From a checkpoint of a small transformer trained on Wikipedia: 360M tokens.
MLP neurons of a small language model. Each row is named by its layer, matrix (gate and up: input weights; down: output weights) and neuron, and shows model dimensions 0-223. Each number is 500 + 40 x the weight over its row's rms, rounded and kept within 0 to 999. Numbers have three digits each. A neuron's up and down rows have the sign that makes its largest values positive.
After each neuron's rows, "fires before" lists the tokens most often just after its 100 highest values on Wikipedia text that the model never trained on. A number after a token or word is its count.

L7.gate300:489548470596482552453480493477535502582519483491530447490471492513494455527487492547537552451522505504452501494477548495506464525548524453483492526495564481493450435480462453460547535570532558494471509508485444519521426521462457421552453488461477464485492421487465520361451548525487502432539456553486513598501565494512409464473489541490474508493520510511470547510466478443466515472519463485611515537518513526447470447435494508477536517498403486510482485524455489499552401503466449440461524424449495517481545460539507442510470517474491482521466539443529519443464513518594490567437518529543547479444521521520567462512502482526513484499523446453497507447523511555559484413561
L7.up300:505441543422466582465503506561560485493564560518529461449507502464484601477497432494449492503471497585464523505574446558454558555456406510466521477513518523533548496465564483468504559457490543545523434534567535502446548459577544504552511376498536473516460479518560522526521472515521541501514529458423496553455453527519516516530519558526543469479442487526525489522494513499488440492451486539454459587540458516491542506435514527483477506463451468543582472421449456509541504458497487491505540492472456471523438462457459548470467521487559495544439429535516497491447500551572496508554525467472526466500490501468487467497547444455534495483438563526491505514436456517474489473564
L7.down300:502518595526575513514519486495527546570531505535513534525488484446513474505554499459494593500504492592534509534534533462461508536543457549427460485561504418515439536479527413482518514441434470528505474559497482408491577496543485526430490487470467486504424472558474511457522497433492533536555511473491430586490455507468410488457490522463501550549528523534555449505496479572423476543539518455540474526490518528523437478511472562583501566479434494491512505487538504491508496541477521437509476492504556502489491491528501546515443501477564554517541446504464462483427554425541537488562555512506611497463488520533515502547570492509484526507597466467476503525508548504529515440550
fires before: "ral" 22, "l" 12, "r" 10, "es" 9, "p" 6, "W" 6

L8.gate589:589495556498485564565473482517499539445498431465490476446501520491492489485514518456496471552478494462516512557504488479462458504469471409500501539509483536525551438490501525522522423614531547423486549479489538485457474477491546485478456534497501531475454546467508572518506520522467495459516469528509447481493487473480461519442474533457568522456423439500521507493562391525524487562474555512527521559570437517536485500501584548523493464485483562505457523466443499546525478591523464489544514572596524421491575478509425505541509503574516463487455471502397575497500439415479536529520511528570508451587574459499509497530500512496449480514497497560486561515471494551502463466513
L8.up589:478513528502429505489410545521482478510532506477425439568498472540429497512460481495505549468585462490568496509439461444541531528521436499522451455517490429557488495526438551501562532504484488521465523481512470546498538460492473570592466526447488488551459457429488481485512547489474505580489525487490487498493562505480454467450462450517513540446540460498493510481469516526435495496475514633581551436477485508585493514464471511548575506508481432528449527459453467503447415492512544514518518502503520469398515537485482451475460525465454494481602457535471501497527508488598525502446538500397523515456488507579561513436562514473496494484427468500467500444517516540493494480519
L8.down589:484472549516541527513487522556441490490462478452515473451505484486516447588410450491515545499537466472506588541503457469435490507512449569595519487509522486514459468518514421513559431533466453417419534528541517496502526483480567388515453549515530509473501470512545475493477538594435483513520503478518548553535500460438496492487414462510482459517465545400503518534565516548530491503459552550541520515474455565530496436448488521535518475430505567538476513465504426499477485445504515516504526458526490534469468534534458505483459487507491499516519480439480530527548457482557568582496505564451515531507549528497533478483552521446479477450516477528514413510576408464451493427525
fires before: "inal" 18, "on" 11, "ro" 7, "est" 6, "ost" 5, "orn" 5

L8.gate398:456517494588483518476463497489502516458474498531494497449537470516474464570519454542495532464516464480551585428483541513434505449511493439510457532570485455513562531487489454531569555523495518522517389456458521473490469459437534503554463550472583525514448485554584488515531416453485437506523521452468506557545474511520533465469448493554435498449532485485491554513509487585544501498470502483488431430496446492434446510436562560519475415409575497493545534495474509506544510493596467517512458532509493495503458505572553489475517510489526447546579485513471475542485519480499509509433474528559458558482520496532512484441531454504468453478421586546441525532497523545471530494542
L8.up398:492501489467562528473487495474485421430547458505512512481548415577555557536508491570543538538445491501506510497458467526414513508542526497472570416466520527512502484497528536511500572579486512528495517567530574414557475471498461544518483494467495499526532535487545524590529491443440503579559581503478558515590520516501546462448482507522480495494492433481497478542462553585473540462458499561522485481501446484431466517385533451498546510488575444517546507475501522509442484445544575469506520444433475522539446480503560485466515475537543489493499477521482489476471571517518494549440498525508509524545482500501522489415551449532505541534557466497466589510462511529487535422538
L8.down398:481524537472540496485510468439568533438582507508492529478462537474615525539524506486527511529426522443548579475460478467449537512494442523494482518493543495445479509491525496495547584509525557441567470445516503525466601496491506491464505462511530484521472464490525462494447553551418485466443548489481445474580484500486509404430487450505475518442513538511531488476476567524526502484454539511554480462494507483509556515505529501570547468470548453516532478528458457547536545481581483539589439447478431444570532482527520540463440503493484514474488466448483494466454424534562537452487495568459550498435462454495517530564519543570473474428478507487474487433492441489504466520591
fires before: "ign" 22, "c" 16, "es" 8, "ra" 7, "l" 5, "land" 4

L8.gate800:491503447522568508565438489490499508533465542567454507549532562499459438476402469497443420461471455491556431556544501484512533595474550467488505534506528493498511493505413484498477533505536465476465523511508519465450499447496538497481426523426470514507523548508517505530549486473529471505515544417575450506416528596485507529536509445553528524508528416528454508455439466533515490436519433457488532489438487532469469468498530503538468448575490464507516535509522449389499571513545579488496446470525479587488582451494442481520451483524495482489458544557482494502499503551549511423547502434516511482547522534507459526490509527536494431516508511492501527451423475461463572515566
L8.up800:489568444491533488529536512514493549538531514467504464582483545468514431521444472409488519448493482521508495515518510541527545567555546510493515516530532552461576493489459505533570516430550478509401512505488488491521443506506559428479538414493509548540541496499462554466456515506546511470433466437531496562510558463434550525559514442524504587501550465517541498473459544494514563477524438488452524498489502535521538529471473582553468566503533453458524594451498548409484574481489519523442523541482490459515578467536509494437499490516467519532468539557535504462522503516467479553493538428463471442590494516523439466428498474501478489490465544430532521434461470452434548486534
L8.down800:450589497515497547501521541467532513541470515512510535475478579467458466484500452486460495518505441451537440558481530579530485544488502413563519512516549523466582526435416566487450534491470433505489464448450488514535460525512528499588530495482506521443524457521506548506513506479454516544581535411541381549540543507455562486524524557503498502509491462556510495500426469486504541480501465496486544510483477560520555499478473573590518526554484512481565542512434574442453511487535499575494552490438460566505522551533582486494528454521487460513426476591418572511549502481510545512527495506497494455549488508587468430432483519529473507487482471518516508489474502499468518473525
fires before: "2" 15, "3" 13, "5" 13, "1" 9

L8.gate202:523483553504477575521453474510475452477538546524401543468533530551480458506507457538610462438560469498494571454588414572510533513527492515540461512558502438520527476478510477528475467516504517486542501520494517494501489525564529516525496498504432486505490502530512563407520536518469501491495570537569501470528507611567490436406523488503532423467574517513497482465444503501533450508467525455479425571493531498503562483512486553459529501492510521405586551479525543457480507571469551562476487529553495523478519457495507511492459489515597537552510462542511513476462526511586535500578508561513494548500545563473523484596511560561515509547527475520452516486493454499537509475531
L8.up202:481479506444488488465514515510518524510519572436482470522452523522466444428479581521492451501518462508486494460416492467503498465459445484511480476464517597464541528436503483481476481538453526503489466568496515502507568453530460512539504460386499481486534516490464510539485557467427472550435568442433576413485426550519472499401543559529504484590519538457481464531501518548465531548490519525528577498504513455479470461492442474559504441483533493486492455442483540500526544488583501531496510555513470480408529527502497548499506427523470462474499469459568457443450442471526476514545512468533501515448501405442519427521488506521507412583514475458448529475496575533532511465497
L8.down202:536514571496465550501513542470521528500491558526501527532456513480564543447487515493546491526488629512487568497501502455562519444482491521487537438521470520434467574526501503489543559466466429464527500482506494534497451532534510512522459432448508483493514450458494545538492524508446482484531465528506541563529472556464451461557461522421453493495498500513491546438470601522424492569493574491488463481519500518499529513465510506555397541459510499526497618512485544525575481497476497502515586554496515510582539552498546560475514485490442500571491609504582489502466521458540529490475493592543495440506586477481529510490452446480542509505599441477530483490551471531500501497565
fires before: "\n" 42, "-" 17, "The" 5

L8.gate692:550477474500496481511589477515531513544481499493521549495476486546505479488458552523461512486505500446423499456456437531505526480490518488534542538441482465519443493529565567508527483529567446549539466496522517412447472486519542509496484495550541548517500509564467448539440490552485488444505454494466553381575534512461549484526507430453445493424491427367470518448474572549519446515469523478456486476431470462523435504477472458573509464500539503504502543475497599474540539509539516455465459479528517497483519515476492470544484505555422466492452550583457518493481531500514482488546457524496554501618533510500491497463571472432474496437443527544443483509479536456443469493431
L8.up692:490524521476517417430466529462482513521476525492542549472490421529482478438489480475458501556404451508506481486462459503463426542458511466470523503430561556509533503500481513492520545508463502489592560481552580506452533442492518519520544433546502555581471510478488435518476502569481508457530518507513466525457506591506481500507546519564477504474570484443512580458516522547503433574468449533470511450503492423511540491493510450472547561481509456550550555495446553485566548483500472601537479488507597408514479577525507479503543554538577433495441446488483496474519506505459501543522429542457549534536559468466446529450541501466510530457506566465490453476491482505514464504496
L8.down692:420474541478525452450492515491497543560429496435511510441513470507469532536530403498473487475404440407634467541545474424547414540494498460479510507469516454480484469497514436491535502444522462512479517521481504492566508552442461468535543528511508489497478442571461559455467493522487518475489434522507493510460520512491494418541394473530434492494529491450505521462463523571458476522514519564518468425503493484512507518430434542535535535462506510549486584537436492439482512597522470525434589502536519507489487542503531558470450461524513513463462478476476558492512507508470505522489464488470493474581524604527484525571476470447538472455544499522506448521542519523475467492526
fires before: "urn" 26, "erm" 8, "ir" 7, "c" 7, "ain" 6, "ign" 6

L7.gate21:487556543434512510468608507579510446545510477578525600505439409536488519498510485404501544520555495484420486532563502547414475501455564568493467557468565495440493493507459482538429487450422516539536520503487471501476500463535545540556458517551436533469503501587490449534476483567489534499472590490499470528511496510426510519515521506455564525519493509496540487432448566512536512517488426521520501459495511534421512475514534475474540452509450530469532454565495535536414476505540545540448439512480541508510466551511489470508533508520491453481510449403537470524428494489468532418493461511526549480437501524552489458462475458510473492493476546477544498494530571526459538488502
L7.up21:496472516502477490440476513502523487404480629459450534577461534484500503491563464541521500491540513483516508471509458506482474504550468559500431454518537462383476484590509477492484457492445487550481490505504531469546533492566479527499500471575473502517500529498449469540523481527459510482524532518545525516513576481515347494450499490491578477475476546504534565502467455450508518555524470539487477547557494498514464445507461528554543566478477530497510489523469482487448509424566532491465439489558559504461520485402559458514496448531446457489441446417473502459531523548485491450445548413543484512451438487482579432512530509527497486549467493528564552465450519515474528533444
L7.down21:453432462487470485458529522486520466516498512547519556530430467455464509494513468566551536442533531468462539534530512557491496460476450478502470558552639457420511461525447472487399489504534491500546464443466472441501453454519484513533482563641520476478535524512506449526495503537480508488496583495500511492442518484471507521457544534450477538509471551505524515514479490467441457552484538495464521479534474443499416510520448563570465476496487484431483542526516508486536527438512561457464430487469585526511542539507466498550559462461493511459514482376557457488550503510524549530487480503470569449402516537468463494490471499481458492440452496521582538453490552534463483469464
fires before: "," 24, "." 12, " when" 5, " with" 5, " be" 4, " of" 4

L7.gate514:531487532489516607408455512545488546499504611515533535491501576476515511513473500494552460538457556475508481448497504547538471524467430474515510568490505448545567463459542477469505533542452452506471433565499526459440472499507501517472503546514507451441503594474486488494458529491542509494630504511532434503452431457465545426520562504448521533544474493497496519486487492449508529453549518484461510499545493519504535484534519491448522520472504606529515549513480526520467436532446494488476526496549466429429527466513469428507501493493487476529498479462486505476509491477441347485484552485438474548439584488476536467557471460527528532466460528428527530462556556445479572493513
L7.up514:478523587529442569452464497486412580485517505504508553422418469504595511500521476492532501552564547421506493468408528544519439485528421449483448479525546528409568449512479557420502482515453465528444510555489503440504516508531479480523441523472517571428537564469526482497519494494495464565534437541521459502521514462479573472433536464504528502515401480485473481452448501484525477522468466471509497433560476452533513474433456533544442537492510553448447449455474455523441486544579425540541502518512447482492536536543552472453520479500486511489507544502511471465458486535462513511523450480514448540424540479518509458519507481493451555458421520490457501482519479483486544507482
L7.down514:426527502516446563466449475489489567494522481504476441464477514551463470510565546575513534477560525516414465505510535483591471471476447378585504550503459431514496505488451484518470519493485513567520497506566573609552532569581435483464493482494553506410557550414456484530493422522460516533506501499485497469524474530519500482494600484412476548438515513485520513485525484517446551484512450462549511441543484492520571491479474498552499502583544540523549437502484489525487521460519493491561520454473500541504523519475525457438468470532406498493569409488555512538540481485504509507530483501499499466504517482475512552499509503491523508474464470522467557521471542600445514530472
fires before: "|" 13, "d" 9, "-" 7, "te" 7, "th" 7, "al" 7

L6.gate782:441502478542527537492447557498468621394417476411505470576457514533459455495494550539472543470481533478445439498536559499529515482509473548470510453495475393508548504531554451512520541417548433463492497497506538446520520496497461461603440514426543520486546464518442528501457481514494394510477522438485539466477499511515466508466507511468513461489509477410576460576539490538498526499509522506523442541500519445539467464481539494505535552477525424565504496565440494503523505541472529495510485493539555478548584440535619496477510528470470485520489483438446477526493448514517482507557556452425459511475474517502463497566528541555514484467534505456465534508510489484480524468506
L6.up782:518538507509494492515438556528499464518490512466522478563550482473508488455457415508422541488555515542553508506531488539480533520522482556523476470534504525485482428532432477490539501475573507478481452527504454446482491446445503446557496498469519505492527504542572490460448502505537419473487573507463449515467499565463534497506586539565546507491527543491535464463505469517546491561498450507474512551483534535448497569476572529464487530483491469442528525513476518520591631483540510508454488496504523523480507508506466527547534576454447485596524404481513558470389521513525453467485468483508473476508606485505445535414606496542481499530400494495507521503438417488557502532528
L6.down782:471517478468549497531493525425527502538486579535515491480468478504465468453499509521456554486496495588490550533484527486516486538456539579506498534405508500525481474502502503569541519421482473557508558436470525556479443476493541458528480454512558539529500485546548583503466498503491496496501494502396507434553476468450418520516494446539464524452459489527540543394454495531533524548469459489517452513516528461486507484611535560497479528497481522507492589398493521459501556418441496515466424451556508475559521501553476479544463522532501499577551498477487520499465520476542451463480548415422503535576448539478510416529503524540514470518464482443447571511568485535533502519538
fires before: "2" 14, "5" 13, "7" 11, "0" 9, "8" 9, "6" 8